MLP neurons of a small language model. Each row is named by its layer, matrix (gate and up: input weights) and neuron, and shows model dimensions 112-207. Each number is 128 + 32 x the weight over its row's rms, rounded and kept within 0 to 255. A neuron's up and down rows have the sign that makes its largest values positive.
After each neuron's rows, "fires after" lists the tokens most often just before its 100 highest values on Wikipedia text that the model never trained on.

L3.gate502 [153 150 128 124 163 158  89  85 106 154 211 135 142 137  95 140 160 159  98  78 135 121  97  85 163 102 121 144 140 136 166 143 154 111  98 108 117 127 162 165 108 108 127  70 123 145 112 154 125 139  88 124 180 134 163  83  78 110  96  79 165  78 137 149 142  84  56 167 144 174  84  55 103 110 123 131 164 169 139 105 141 106 100 103 124 126  67 127  99 127 147  76  93  93 140 145]
L3.up502 [152 177 129 113 113 169  95  91  95 190 218 184 157 136  87 155 149 199  86 111  84 183  76 111  92  95 145 187 112 130 132 174 184 108 144 102 152 134 185 147 107 128 114  88 185 147  93 198 167 144 129 122 141 126 134 111 138  93 122 155 152  96 127 143 124 120  94 127 167  80  81  79 143 117 114 127 151 154  92 100 137 110 101  90 142 100  94 163 153 159 140  91  96 109 115 146]
fires after: ". ", "in ", "by ", "to ", "on "

L3.gate529 [ 80 115  67 116 139 161 198  96  70 109  49  99  89 151 127 110  85  98 166  78  81 161 118 192 135 138 135 101  74 101 126 152  70 126 107  66 145 154  98 115 141 152 126  89 153 161 136  92 151 157 177 144 158  76 147 119 160 129 143  82 121 151 147 110 115 155 110 151 105 158 156 148 100 128 115 186 150 141 122 114 104 128 162 114 174 132 108 131 116 135  42 145  92 177 104 126]
L3.up529 [ 86 143 107 150 127  98 184 166  98 141  67 127 125 231 118  99 120  79 147  76 111 169 136 141 156 117 159 139 162 109  67 101  86 150  83 123 185 153 106 124 133 135 191 106 169  81 147  61 153 136 169 184 125 117 117  87 104 138 133 152 143 111 110 187 119 134 115 129 102 163 173 121 128  90 100 128  81 127 179 200 137 119 140 146 141 142 105  99 135 102 105 150  64 133  26 103]
fires after: ", ", "the ", "-", "–", "| "

L12.gate1804 [153 136 158 106 148 187 158 137 146 105 109 134 138 137  64  91 126 133 135 150 179 109 158 114 176 134  95 149 111 115 145 113 138 118 188 142 114 170 117  83 144  65 189 206 134 189 121 162 125 143 127 135 108 126 163 162  89 104 140  13 145 133 137 177  92 173 153  78 147 139 169 102 116 113 151 127  85 173 160 143 201 122  90 162 159 155  63  84  76 125 165 131  40 120 132  93]
L12.up1804 [148  69 135 177 167 138 130 134 105 113 144 143 101  95 137 150 149 113 127 180 127 119  95  76 151 120 161 133  81  99 140 161  94 112 142  99 121 166 168  97 133 197  99  61 110 181 142 128  95 139 136 141 143 119 134 117  85 125 185 142 127  90 121 140 177 171 109 156 159 121 143 123  76  92 175 120 135 130 108 143  89 150  58 114 166 154 123  84 158  96 213 127 119 128  96 136]
fires after: ".", "2", "| "

L12.gate888 [177 133 133  88 176  41  87 116 136 113 180 124 108 171 156 131  70 132 126  97 101  78 117 162 116 144 118 157 130  57 114 165 139 140 135 151 135 142 103 121  93 105 144 147 154 144 170 149  81 123 127  87 188 119 150 141  98 123 183  69 121 157 140 161 117 112 102 177 162 179 137 126 107 191  94 184 125 175 153 145 108  79 121 122  84 156 104 125 107 131  90  84 128 174  98 140]
L12.up888 [ 37 103 106 168  60 140 157 111 109 121 110  81 141 185 116 188 117 119  62  90 185 147 109 126 158  70 158 141  88  85 121 158 146 188  87 101 121  76 102  61 111 136 162 115 135  53 151 147 112 156 119  72  80 174 123  66 105 100 165 106 121 198 115 125 146 126 103 121 147 114 115  56  94 129 137 167 157 155 121  92 137 120 146 156  81 160 129  79 140 127 116 149  91 138 176 128]
fires after: "| ", "(", "m"

L12.gate2004 [149 123 115 177 104 113 148 144 104 142 188 168  85 196  99 110 146 137 139 152 103 140 117 104 147 155 133 167 102 170 136 135 131 185 145 118 122 110 117 105 177 158  52 107 102 142  65  76 163 128  70 118 120 123 121  66 151 136 136  96  61 105 119 159  77 133 187 155 114 144 124  97  71 146 118 144 174  89 102 113 157 116 181  65  69 105 143 102 170 199  74  92 144  97  74 165]
L12.up2004 [143 117 110 206 106  92 156 138  83 122 183 160  73 174 120  94 148 151 107 139 131 139 134 132 139 162 124 184 105 177 111 129 163 151 153  84 117  81 126 123 179 165  75 110 118 141  50  69 154 128  90 108 120 159 116  59 153 151 135  78  80 119 130 137  75 139 162  91 117 114 125  91 124 147 117 142 138  75  93 110 125 113 183  96  62  85 136  80 172 177  80  70 133 145  96 144]
fires after: "the ", "as ", "a ", "The "

L3.gate1202 [166 141 148 117 145  88 105 122  56 124 111  92 101  65 111  69  99 125 181 112  95 113 156 100 128 118 176 118 163 143 115 154 132 119 101 118 120 192 116 172 118  92 104  57 168 195 106 167 118  99 151 134 204 132 121 164 150  99 126 144 179  97 133 160 107 132 119 122 109 121 102 146 177 109 136 136 124 119 169  69 162 120  46  79 171  81 171  80 128 133 109 143  99  63 165  91]
L3.up1202 [142 105 174  91 151 186 127 148 115  94 131 110  79 133 119 116 133 104 111  93  43 134 124 122 130  85 168 109 118 115  58 114 117 177  65 171  98 160 157 165 116 185 144 104 110 136 116 110 174 173  90 168 128 122 116 125 114 140 128 150 139 117 121 155 178 105  72  85  84 140 106 108 183 121 178  75  99 150 146 140 188 106  92  75 138  66 142  93 119 136 118 113  97  86 135  89]
fires after: "–", "| ", "-", ".", "0", "1"

L3.gate68 [129  61 131 148  81 116  70 128 155  92 186 189 145 119 103 116  92  92 115 172 116 143 119 108 108 175 143 109 117 110 166 141 137 144  87 102  77 146  96 200  99 179 193 124 145 148 123 187 110 155 130 148 159 165 101 125 164  76 133 109 118 131 103 131 198 110 125  60 111 158 127 126 117 174 208  56 160 124 143 146 120 107 110 128 113  78 116 138 162 103 112 100  63  84 134 131]
L3.up68 [ 79  81 129 119  56 127 197 136 144 166 114 134 158 171 142 153 148 143 153 150 117 148 139 120 162 106 134 181 140 118 161 150 139 121 147 144  87 159 135 127 150 184 120 128 117 136 141 116  47 113 176 140 145 196 138  78 139  97 120 148 157 132  91 143 114 137  85  98  72 115 106 181 219  92 131 128 107 136 128 124 175 116  72 101 153 108 129 110 141 143  92 170 139 160 149 141]
fires after: "| "

L3.gate328 [ 87 156  76 140 102  76 148 103 171 113 151 112  87 147  85 100 175  98 172 127 184 143 150 126 128  88 223  91 142  78 172  75 158 148  64 142  99  94 130 158 117 134 179 121 149 146 104  76 122  79 164 147 154 112  95  93  91  69 108 129 174 123 140 191 168 117  78 139 142 133 160 107  76 155 110 166 110 121 158 110 102 103  95  93 125  51 170 152 142 130 158 166 125 106 143 167]
L3.up328 [147 140 116 175 143 124  94 144  70 131 153 153 167 182 109 158 181 151 119 118 158  79 137  90 112 107 117 163 171  98 185 105  92 120 125 156 153 145 140 104 156 117  73  95 168 107  61 123 157  90 138 107 179 154 119 149 159  94 151 113 104 131 117 112 135 161  57 100  75 113 121 186 187 120 182  76 106 126 175  45  79  68 120 107 152  76 150 169  84 104 162 175 141  59 117 153]
fires after: "| ", "- "

L12.gate1357 [102 104 107 154 151 161  82  94  68 139  94 184 108 122 167  92 156  90 125  89 174  90  97 181 175 165 166 155 157  92 142 124 147 140 167 153 133 106 109 157 118 108 129 113 151 142 155  89  69 172 138 114 107 138  89 168 116  93 155 132 107 134 135 172 138  98 112 124  51 152 112 167 139  80 123  60 117 119 132 125 164 146 155  94 162 119 131  61 125 112 124 107 125 129  92  93]
L12.up1357 [132  93 178 179  89 107 112 106 153 149 120 118 182 164 108 132 113 122 155 132 118 155 185  84 167 143 153 100 191 129 137 157 147 101 176 130 168 127 112 146 147 147 117 141 125 126 109 141 114 105 148 153 162 117 104 116 159  75 106 136 101 142 101 148  68 139 133 153  62 107 111 157 161  96 192 140  97 166  99 142 121 130 160  47 158 109 166 140 137 115  76 159 139 171 126 121]
fires after: "on ", "| ", "On ", ": ", "(", "born "

L3.gate1974 [107 112 101 144 149  88 159 160 161 101 104 113 114 136 159 193 128 104  85 142 118  94 149 176 159 152  74  81 142 178 106 157  64 138  50 147  53 155 133 108 154 185 173 136 129 122 123 121 105  86 148  76 163  93 169 166  75 122 104 162 173 143 118 132 163  95 103  68 131 152  52 161 165 113 118 108 100 161 114 111 131 134 110 111 119 124 141 167 122 126 117 152 116  63  70 121]
L3.up1974 [122  88  57 105 119  83 178 138 164 122 121 145 105 140 152 164  97 185  85 144  76 153 168 186 114  76  91 112 166 171 124 157 145 112  49 160  60 187 144 101 153 197 141 126 133 174 100  80 142  93 138 140 140 110 160 149  79  90 118 178  94 107 142 110 141 123 105 144 106 133  77 124 150 103 147  84 129 130 141  94 171 160 115  56 140 108 110 111  95  86 145 124 101  56  87 154]
fires after: "| "

L3.gate634 [169 131  99 132 145 185 128 152 169 178 143  39 180  82 123 142 141  76 143 160  96  78 135 156 143 140 118 118 160 111 101 146 127 126 114 137 131 129 120  78 122 138 146 149 109 119 114 175 131 112 154 154 120 171 169 142 112  85 214 121 142 133  79 178 118 145  63 137 115 157 117 177  63  96 118 116 152 109 105 130  84  80 159  99  94  94 147 161 131 162 165 137 148  78 115 112]
L3.up634 [165 204  85 130 122 141  94 129 116 147 111 146 168 162 100 128 161 140 123 177 100 116 167 106 159 146 132 124 119 157 151 156 163 127 153 111 177  70 102  53  83 113 137 125 158  85 119 133 134 102 139 132 168 179 109  77 119 138 166 140 187 152 133 122 110 176 147  67 134 167  74 170 120 112 128 119 159 150  64 109 151 125 164 156 114 122 135  81 116 143 129  95 164 142 193  73]
fires after: "the ", "The ", "his ", "s "

L3.gate2023 [152 174 164 103  95 157 142 201 154 147 100 179 121  90 157 126 131 104 143 148 125 188  97 116  76 188  67 106 130 185 142 185 112 113 104 181 162 114  94 129 162 107 176  58 101 138 146 123 150 145 143 124 210 140  94 119  62 112  93 116 166 129 120 139  79  87 103 157 121 157 165 101 106 198 159 110 121 136 103  79 146 141 136 127  74 167 147 157 119 184 165 123  91 170 165 112]
L3.up2023 [130 107 179 131 142 136 168 126 117 109 144 193 120  99 128 142  90 127  89  95 171 195  95 149 168 146 121  73 107 136 174 197  82 164 119  92 123  83 111 183 103  76 150 124 150 115  73  83 136 184  81 116 192 170 110 161  75 132 170 181 138 174 137  98 165 137 117 135 124 128 103 128 106 162 143 165  71 188 110 142 132 133 128 180 123 156 106 143 114 165 138 120  98 166 168 142]
fires after: "and ", ", ", ". ", "(", "; "

L3.gate583 [148 143  82  92 133 142 176 150 123 193 169 152 111 123 157 101 116 175  96 179 130 172 103 202 131 173 157  76 105 116 136 137 127  99 139  96 134 142 138 144 138 138 100 173 155  96 101  73 119 128 133 108 157  88 116 113  71 125  70 161 113 117 126 137 149 101 152 178 112 127 110 152 165 129 139 148  80 111 189  96 129 139  92  76 104  86 139  94 172 137 138 172 107 139  98 151]
L3.up583 [120 171  98 138 142 176 160 149 117 168 151 138 127 133  79 147 177 131 119  79 124 121 103 194 135 124 145 126 116 126 157 132 150  94 139  87 111 131 118 110 141  49 175 163 169  91 148  98 101 189 120 125 145 146 150 116 113 156  64 108 157 138  41 139 194 158  67  92 130 179 119 148 175 140 139 122 111 161 171 146 116 112  78 106 106 147 167 127 144 115 106 117 126 174 131 178]
fires after: ", ", "and ", ". ", "; ", "), "

L3.gate656 [129 181 114 167 119  74  92 133 138 133 162 104 159 116 142  80 108  86 138 179 181 124 127 121 173 144 123 175 120 140 131  86 103 141 108 130 146 112 110 139 104 115  79  98 155 140 104 143 128 107 128 209 144 187 144  67 105 175 199 131 133 161  75 167 142 127  90 160  84 173 126 156  90  74 102 154 102 125  79 113 167  93 153 156 127 124 175  63  82 131 130 137 179 117 128 103]
L3.up656 [102 200 147 178 131  50  68 202 144 124 142 118 142 130 106 130 161  89 139 148 145 151 116 150 113 105 153 176 113 134 110  77 171 108 148 143 137  84 122 107 116 153  77 180 158 138  92 124 172  62 128 106 106 140 155  71 167 147 184 153 110 147  60 132 144 133 128 130 149 132 189 138  73 135 120 125 106 123  95  98 170  84 135 102 100 144 160  87 120 149 113 132 173 114 142 135]
fires after: "the ", "The "

L3.gate477 [124 165 100 150 128 117 121 112 127 129 118 151 111 127 140  79 153 143  92  54 109 147 151  89 164 146 131  93  86 106 122 108 156  98 134  97 130 143 102 124 108 103 130 147  29 119 134 115 190 113  90 118 180 112 152 151 101 127 109 139 107 200 112  89 159 188 157  97  94 116  91 124 167  88 114 185 131 129  60  54 139 154 111 121  94 151 123 161 172 138  91 141 119  98 126 127]
L3.up477 [150 101 157 112  89 152 148 115  72 174  91 113 119 155 166 143 147 126  79 123 119 116 126 108  78  59 173 143  90 156 148 121 140 140 100 143  83 155 106 149  70 153 134 140 107 168 158 176 168 116 121 115 131 148 141 101 113 114 125 148 146 159 108 128 152 112 118 118 117 141 122 134 180 191 114 141 127  78  95 137 136 141 140  90 103 155 116 177 136 152 172 129 123 136 111 100]
fires after: "6", "8", "7", "3", "4", "2"

L3.gate1898 [ 82 118  60 158 114 152 129  96 153 178 175 133 191 150 114 100 196 138  81 139 112 160 138 132 126 136 165 110  89 118 178 143 122  75 104 190  62 108 130  87  53 172 110 136  99 128 110 185 154 203 166 145 157 104 124  94  65 104 139 170 207 149 136 138 178 110 111 132 158 194 119 139 174 144 117 122 168 162 142 131 120 117 134 127  85 127 139 112 125 121 111 190 152 131  84 118]
L3.up1898 [141 124  87 141 113 129 124  77 151 143 165 165 121 136 174  69 140 170 147 181 116  90 131 165 128 118 139 130 123 178 152 141 170  75  77 129  73 146 107  99 151 115 127 120 141 122 151 154 148 157 147 125 138  81 136 126  76 122 121 115 171  83 137 138 116 187 145 134 113 172 115 121 119 148 126 103 141  84  60  79 105 141 105 108 107 126 125 172 144 124  89  91 147 107 145  76]
fires after: ") ", ", ", "well ", "and ", "), ", "2 "

L3.gate944 [183 126 136 131  87 171 161 164 111 163 163 178  93 147 111 141 100 148 186 165 118 154  66 148 115 132 125 135 111 127 146 140  95  94  90 165  89 143 197 102  88 134 176 191 142 105 141 154 102 146 127 138 157 134 128 170 138 140 172 147 176 156 155  97 190 126 130 154 143 169 126  98 107 113  77 133  84 170 178 127 184 116 151  67 101  91  89  95 175 159 179 190 127 176 138 224]
L3.up944 [106 138 178 205 149 138 164 109  98 162 155 155 144 117 120 136 125  89 161 119 148 143 156 202  96 171 123 141 137  91 166 191 129  83 165 109 106 169  68 142 130 122 168 154 170 148 126  99 109 130 141  93 217 126 131 111 126 121 114  86 129 148 120 164 141  80 115 127  93 182 107 103 107 166 123  84 139 115 148 139 128 186 131 134 148 125  96 120 159 110 159 137 152 188  83 105]
fires after: ", ", "All", "and ", "was "

L3.gate1858 [107 132 129 189 165 119 103 182  78 155 137 101  85  82 123 166 128 113 169 110  68  94  95 164 121 149  90 110 122 130 100 188 120 147  57 109 103 123  84 128 111 133 118 131 121 155  73 148  89 150 182 137 174 134 177 151 123 170  93 139 118 120 116 154 143  98 137 101 179 152 120 187 160  88 149  76 126  69 104 158 121 159 116 160  70 163 112  95 136 170 111 140 120 128 145 127]
L3.up1858 [ 88 143 140 113 110 111 122  72  51  60 152 118 141 185 184 106  99  97  71  80 146 178  94 165  97 138 142 127  68 106 134 151 170 144  80  89 108 113  80  74  62 121 175 116 126 106  89  87 123 138 136 135 133 139 117 115  99  75  80 123 173  95 146 108 128 113  98 108 145 141 111 167 166 106 133 113 173 139 170  96  81  93 155 112 126 113  86  96 102 156 100 122 108  78 126 186]
fires after: "| ", "–", "the ", "(", "; "

L3.gate198 [163 140 139 127 205 124  96 113 157  84 201 119  92 144  74  86 175 124 110 134 118  97 193  96 167 149 150 124  64 119 188 141 177  80 121  90 144  98 130 128 129 108 122  79 152  63 140 112 149 155 125 143 124  85 113  95 145 131 143  76 109 169  94 120 127 176 173 112 179 142 129 116 107  97 120 145 109 138 120 142 128 102  95 146 182 105 101 176 167 114 132 151 174 139  98 150]
L3.up198 [128 101 146 132 165 134 140 159 138  89 196 149 138 166 102 112 173 139  78  92 146  95 144 113 127 133 143 127  87  85 197 123 194  37 127  95  94 121 167 101 168  96 145  86 114 133 128 124  98 112 145 195 124 123 177 126 126 138 189 118 166 141 110 118  62 178 118 108 135 152  64  72 128  78 117 157 143 118 111 161 133  87 137 113 156 131 114 204 127 129 158  78 137 114  73 120]
fires after: "| "

L3.gate1001 [121 128 148 124 202 142 104 166 104 198 180 142  86  91 113 113 169 138  96 118 133  98 139 133 186 152 169 116 121 150 145 115 171 151  82  88 121  77 151  65 121 167 147 146 119 130  69  76 159 101 181 153 176  95  99 175 107 147 110  85 107 167 126 109 145 121  97 157 102 147 151 165  78 109 107  61 167 104 149 117  94 164  86 114 129 106 139 145  96 114 171 169  73  86 167 118]
L3.up1001 [ 79 144 107 119 160 149  65  60 133  99 155 143 108 149 124  84 112 179  97 161 105 128  91 150 142 124 157 151  54 144  90  95 147  99 166 116 122 143 151  72 143 120 151 145 160 171  84 153 172 124 138 159 147 118 141 109 129 172 127 108  99 145 139 139 106 120 132 157 147  84 150  90  65  82 139 116 120 123  78 137 131 139 119 138 180 119 153 162 152 104 143  69 146 118 102 116]
fires after: "of ", "as ", "to ", "by "

L12.gate1060 [ 44 151  88 131 127  91  60  74 137 102 158 126 163 129  89 144 113 140  97 182 217 123 135  96  95 141  90 137 165 116 104 131 136  67  95 138 114 140 167 179  96 169 129 124  93  92 108 115 105 129  97 143  81 135 127 119 153 136 188 113 128 192 157 136  94 126 184 154 135 175 100 171 119 127  95 140 154 111 135 104  94  85 139 164 116 153  87 187  88 147 133 122  98 170  77  74]
L12.up1060 [ 90 103  95 131  89 135 109 116 109 124  72 130 132 161 106 147 140 139 122  88 156 154  98  85 132  94 103 132 141 126  96 144 155 149  66 124 125 179 145 116 157 106  62 136  66 133 159 174 143  99 154  82 100 117 155 156 137 125 204 100 107 108 102 140 152 178 142 134  82 144 179 102 145 124 110 121 106 125 178 141 102 165 156 130 104  62 142 173 170 166 122 151  82 164 156 122]
fires after: "| ", ","

L3.gate1540 [151 127 100 131 155 145 162  75 134 124 113  75 143  93 134 147 176 113 108 127 169 109 118 168 120 116 162 119  92 120 130 128 166 147 152 142 105 138 115 143 144 147 128 163 187 154 131 109 182 166 164 168  91 122 176  84 102  91  79 120 119 112 119 111 148 157 145 107 147 130  91 104 128 154  92 159 171  84  99 120 148 107 106 155 136 101 145 190 163 137 166 140 163 117 170 162]
L3.up1540 [183 111 146 128 125 138 175  46 143 107 159 161 148 116 115 135 130 125 103  65 160 112  72  74 126 129 101 126 102 145 147 125 144 128 146 147  85  97 114 137 140 129  87  91 133 149 166 164 129 145 158 159 169 102 147 150  87 124 172 153 133 189 146 134  93 123  38 122 130 101 127 151 150 133 159  87 163  71 116  85 149 139 124 104 114  98 157 145 142 172 152 131 149 133 100 134]
fires after: "3", "4", "7", "19", "5", "2"

L12.gate63 [161 108  72 132  92 103 103 122 138 158 136 108 169 148 140 105 173  70 119 158 115  87 118 133 181 113  99 143  85 132 102 186 124 208 134 151  80 124 130 175 119 122 167 138 122 129 102 151 138 185 169 145 148 171 152 164 135 167 175 140 148 165 152 152 119 162 150  95 158 119 140  79 111 161 148 103 239 117 120 151 125 158 175  82 104 128 139 179  83 119 136 109 100 136  90 181]
L12.up63 [134 154 159  73  65 103 172 148 166 190 112 112 147 159 174 145 140  93 120 106 173 115 123 165 122 177  86 151 118 119  76 142 102  87  85 161 162 135 135  99 113 143 174 151 183  71 144 103 126 155 157 177 127 191 135 122 142 136  78 121 115  99 105 131 113 121 139 150 127 160 156  87 114  75  88 189 205 133 135 135  66  94 159 174 130  99 119 106  71 101 175 154 185 150 115 144]
fires after: "was ", "is ", "were ", "are ", ", ", "| "

L12.gate444 [102 164 108 132  93 135 153 136 107 143  87 154 176 176  58 109  98 176 144 168 110 160  61 170 115 137  85 168 150 186 106 180 167 149 176 180 119 143 152 163 175 114 102 164 121 130 183 111 166 135 121  71 141  83 116  78 163  69  90 103 109  99 110 124 171 133 162  95  94 174 152 134 105 106 156  97 125 163 146  87 143  98 130 129 119 126 122 177 193 130 150 114  79 113  73 181]
L12.up444 [102 119  77 146 105 179 153 150 143 202  57 141 186 170 154 179 101 179 114 120 107 124 145 200  78 132 146 207 122 170 127 159 113 126 118 160 165  99 173 139 169 192 108 144 189 161 114 167 112 148 120  92 113  90 158 106 112  89 141 145 146  81  86 105  76  88 133  91 112 149 197 105 144 103 160 100 131 137 121  49 121 144 139  76 137  79 163 156 131 176 146 125 102 101 114 153]
fires after: "- ", "\n", "| ", " "

L3.gate1371 [143  97 163 140 109 200 137 159 145 124 131  87 124 105 123 127  91 126 119 144  93 154 161 159 161 180 111 135  96  81 149 144 153  88 105 126  49 102 110 118 154  92 150  93 114 138 115  57 100 154  97 125 137 141 127 128 100 121 174 126 109 166 128 152 151 155  89 143 198 157 106 160  80  95 173 176 141 118 145 183 128 166  89 101 147 112 139 185  99 121  67 158 112 131  75 188]
L3.up1371 [115  95 133 175  99 130 108  92 144  66 122 138 139 153 105 122 125 115 126 113 174 141 123 190 104 181 158 124 141 133 144 123 135 154  97  89 102  94 140  93 145 119 121  70  65 164 128  72  84 153 107 105 149 142 181  65  92 132  95 174  98 130 157 133 126  79 131 118 124 161  97 164 139 132 130 144  83 146 132 155 152 125 179 103 164 111  82 178 107  73 125 140 160  95  86 124]
fires after: "| ", "\n\n"

L3.gate1688 [136 135 126 156 134 117  69 170 172 130 110 108 126 139 150 183 144 189 178 147 120 146 104  85  90 141 139 187 155 111  30 107  48 134 163 136 178 167 106 122 123  71  90 141 133 148 102 143 130  61 109 136 168 108  99 119 162 185 186 174 129 147 142 118 150 105 161 127  96 140 147 162 110  97 155  89 159 112 105 160  85 139 136 130 164 127 167 185 110 140 100 121 142 159 146 113]
L3.up1688 [122 104 110 143 161 133 171 170 135 132 128 118  93  80  99 108 137 133 136 129  74  59 146 100 114 121  55 127  95 147 134 195 144 197 125 126  82 132 105 129  86 144 151  87 118 125 191  84 124 191 196 158 143 120 138 156 124 101  97 137 154 120 148 124 127 128  80 131 185 114 181 129  95  91 104 109 147 112  87 139 141 120  77 121 115 142 135 148 118 138 162 138 124 142 133 109]
fires after: "United "

L3.gate121 [105 134  72 146 114  77 111 134  56 120 122  74 136 151  99 175 126 132 113 137 121 138 136 138 139 133 144  61 165 102 173 114 103 153  51 164 145 169 112 188 153 137 154 108 116 112 156  82 111 105 154 114 126 134  94  93  62 178 108 141 111 117 118 161 135  96 134 127 133  41 102 180 135 131 147 186 119 166 122 137 112  74  73 144 150 152 154 163 100  80 118 158  69 119 143  92]
L3.up121 [ 36 152  83 148 197 101 170 174 108  96  84 181  80 147 144 128 107  49  91 103 152 128 186 137 107 148 155  81 140 138 115 150  80 100  91 112 203  79 117 149 152 105 171 158 134 108 143  84 113 132 140 126  80 115 178 146 140  79 121 148 129 112 141 128  98 117 147  78  90 189 114 113 163 118 124 116 131 128 141 191 149 108 152 125 120 105 127 135 138 138 117 149 117 122 152  91]
fires after: "| ", "(", ".", ", ", "/", ". "

L3.gate1537 [ 72  75 179 115 141 123 114 194 172 112 123 180 116 114 131 116 101 118 112 167 126 135 202  91 159 164 104 195 139 192 114 157 169 127 159 107 104 117 134 135 187 119  93 158 107 198 129 163 129 128 139 107 134 110 128 138  70  98 129 121 157 135  88 124 100  90 119 149 215 100 141 122  83 116 105 146 151 152 188 133 191 143 152 127 188 126  99 154 113  74 140 196 175 163 117 152]
L3.up1537 [115 153 122 149 164 106  78 164 109 151 145  92 123 105 124 104 117 147 151 193 157 108 121 124 138 108 107 189 169 135 173 154 166 135 161  93 155  81 132  89 140 151 176 180 123 144 175 161 138 116 167 140 110  96 104 128 131 139 168 100 179 123 169 130 150 146 131  92 124 113 148  85 137 145 106  72 169 117  69 192 125 180 145 178 153 144 168 162 149 161 194 100 100 134 141 178]
fires after: "C", "P", "L", "V", "B"

L3.gate991 [170 158 117 220 181 183 147 147 147 155 181 188 147 116 155 112 140 116  78  95 152  86 113 138 174 124 144 145 121 121 134 149 132 159  71 117  74 112 130 163 138 110 180  89 175 102 177 105 113 177 163 106 128 132 107 144 128 118 133 116 125  82 117 140 139 152  86 146 138 106  96  89  66 139 142 134  65 172  99 155  96 132 114 139 119 153 145 125 151 117 143 151  85 105 190 137]
L3.up991 [113 116 163 192 167 143 143  78 115 134 149 157 113 163 156 213 136  87 109  62 172 157 133 153 117 165  93  83  83 133 174 160  98 140 113 151 111 113  85  48 146  86 169  95  79 155  94  88 141  88 113 122 155 179 131  73  79 126 109  64 124  78 102 145 152  97  67 139 113 182 119  66 130  73 159 113 154 145 134  57 132  99 155 135 181 163 142 130 164  77 146 155 121 139 163 133]
fires after: "and ", ". ", "As ", "was "

L12.gate807 [ 81  98 175  90 133 133 109 175 165 205 168 110 141 189 136  94  71  98 113  85 116 127 100 174 151 155 130 133 170 137 121 157 159  98 139 149 158 116 124 132 145  91 154 182 177 176 127 104 118 156 158 163 132 168 162  74 168 122 154  86 108 119 185  97  85  90 142 156 140 156 103 136 119 170 137 132  94  95 110 150 107 124 150 165 150 119  96 148 124 206 112 105 126 139 115 122]
L12.up807 [125  89 169  88 149 148 113 134 105 192 126 142 180 213 146 127 102 117  80  68  98 172 148 114 140 144 136 153 144 146 132 198 192 124 131  88 129 121 137 137 184 116 127 113 135 141 138  94 159 177 110 168 151 175 168 137 176 129 128 115 106 114 182  55 113 179 116 162 126 126  64 119 149  93 104 117  93 131 110 131 141 112 137 140  98 135 117 172 105 193 132  84  85 139 118 117]
fires after: "-", "| ", "- ", "ISBN "

L3.gate413 [ 88  95 136 132  98  85 189 126  85 113 133 144 100 125 131 111 146 109  90  91  43 136 166 104 173 150 124 160 102 147 133 133 167 115 156 110 108  94 112  93 139  82 139 150  86 173 130 190 117 151  86 136 137 158 115 143 113 156 125 157 164 117 106 215 129 155 133 125 144 108 142 120 107 130 108 153 132 162 155 188 125  78 192 158 162 103 115 154 128 130 136 122 102  95 123 171]
L3.up413 [119 138 124 136  77 112 127  84 123 152 106 155 124 139 156 108 119 105 107 129  46 139 159 101 138 133  94 124 104  99 120  85 124 124  85 134  72 156 110 101 140 127 204 138 130  67  92 109  91 119 112 178  65  92  82 178 111 207 126 101 162 118 119  96 153 127  91 161 110 124 127  80 140  81 109 196 144 219  58 165 182 153 200 109 146 127 159  90 174  90 105  99 155  70 130 129]
fires after: "N", "P", "AS", "G", "K", "C"

L3.gate635 [134 112  64  87 116 136 171 109 114  76 141 146 120 116 181 159 180 157 153  91 155 119 188 111 178  78 154 144 219 208 119 135 136 182 138 163 118 112  86 181 136 131 147 109 139 135 155 129 157 157 134 117 142  80  87  99 109  41  97 180 139 131 159 140 130  99 132 144 121 127 124 118 123 135 176 113 121 153 104 129 135 123 112 123 100 107 198  99 153 107 114 132 116 176  53 159]
L3.up635 [100 117 120 129 122 164 132 178 104  71 151 156 139 140 115  76 140 144 138 149 115 118 125 159 137 129 141 123  25 146  61 132 123 185 191 123  90 124 128 120 144 146 105 121  97 147 142 133  96 139  95 131 166 128 131 147 170 110 113 120 155 152 120 147 146 100 135 129 177 176  97  41 115 155 128 140 110  81 123 108 104 115  96  66 134  87 125 125 146  84 140 148 156 117  97  45]
fires after: "-", "4", "3", "1"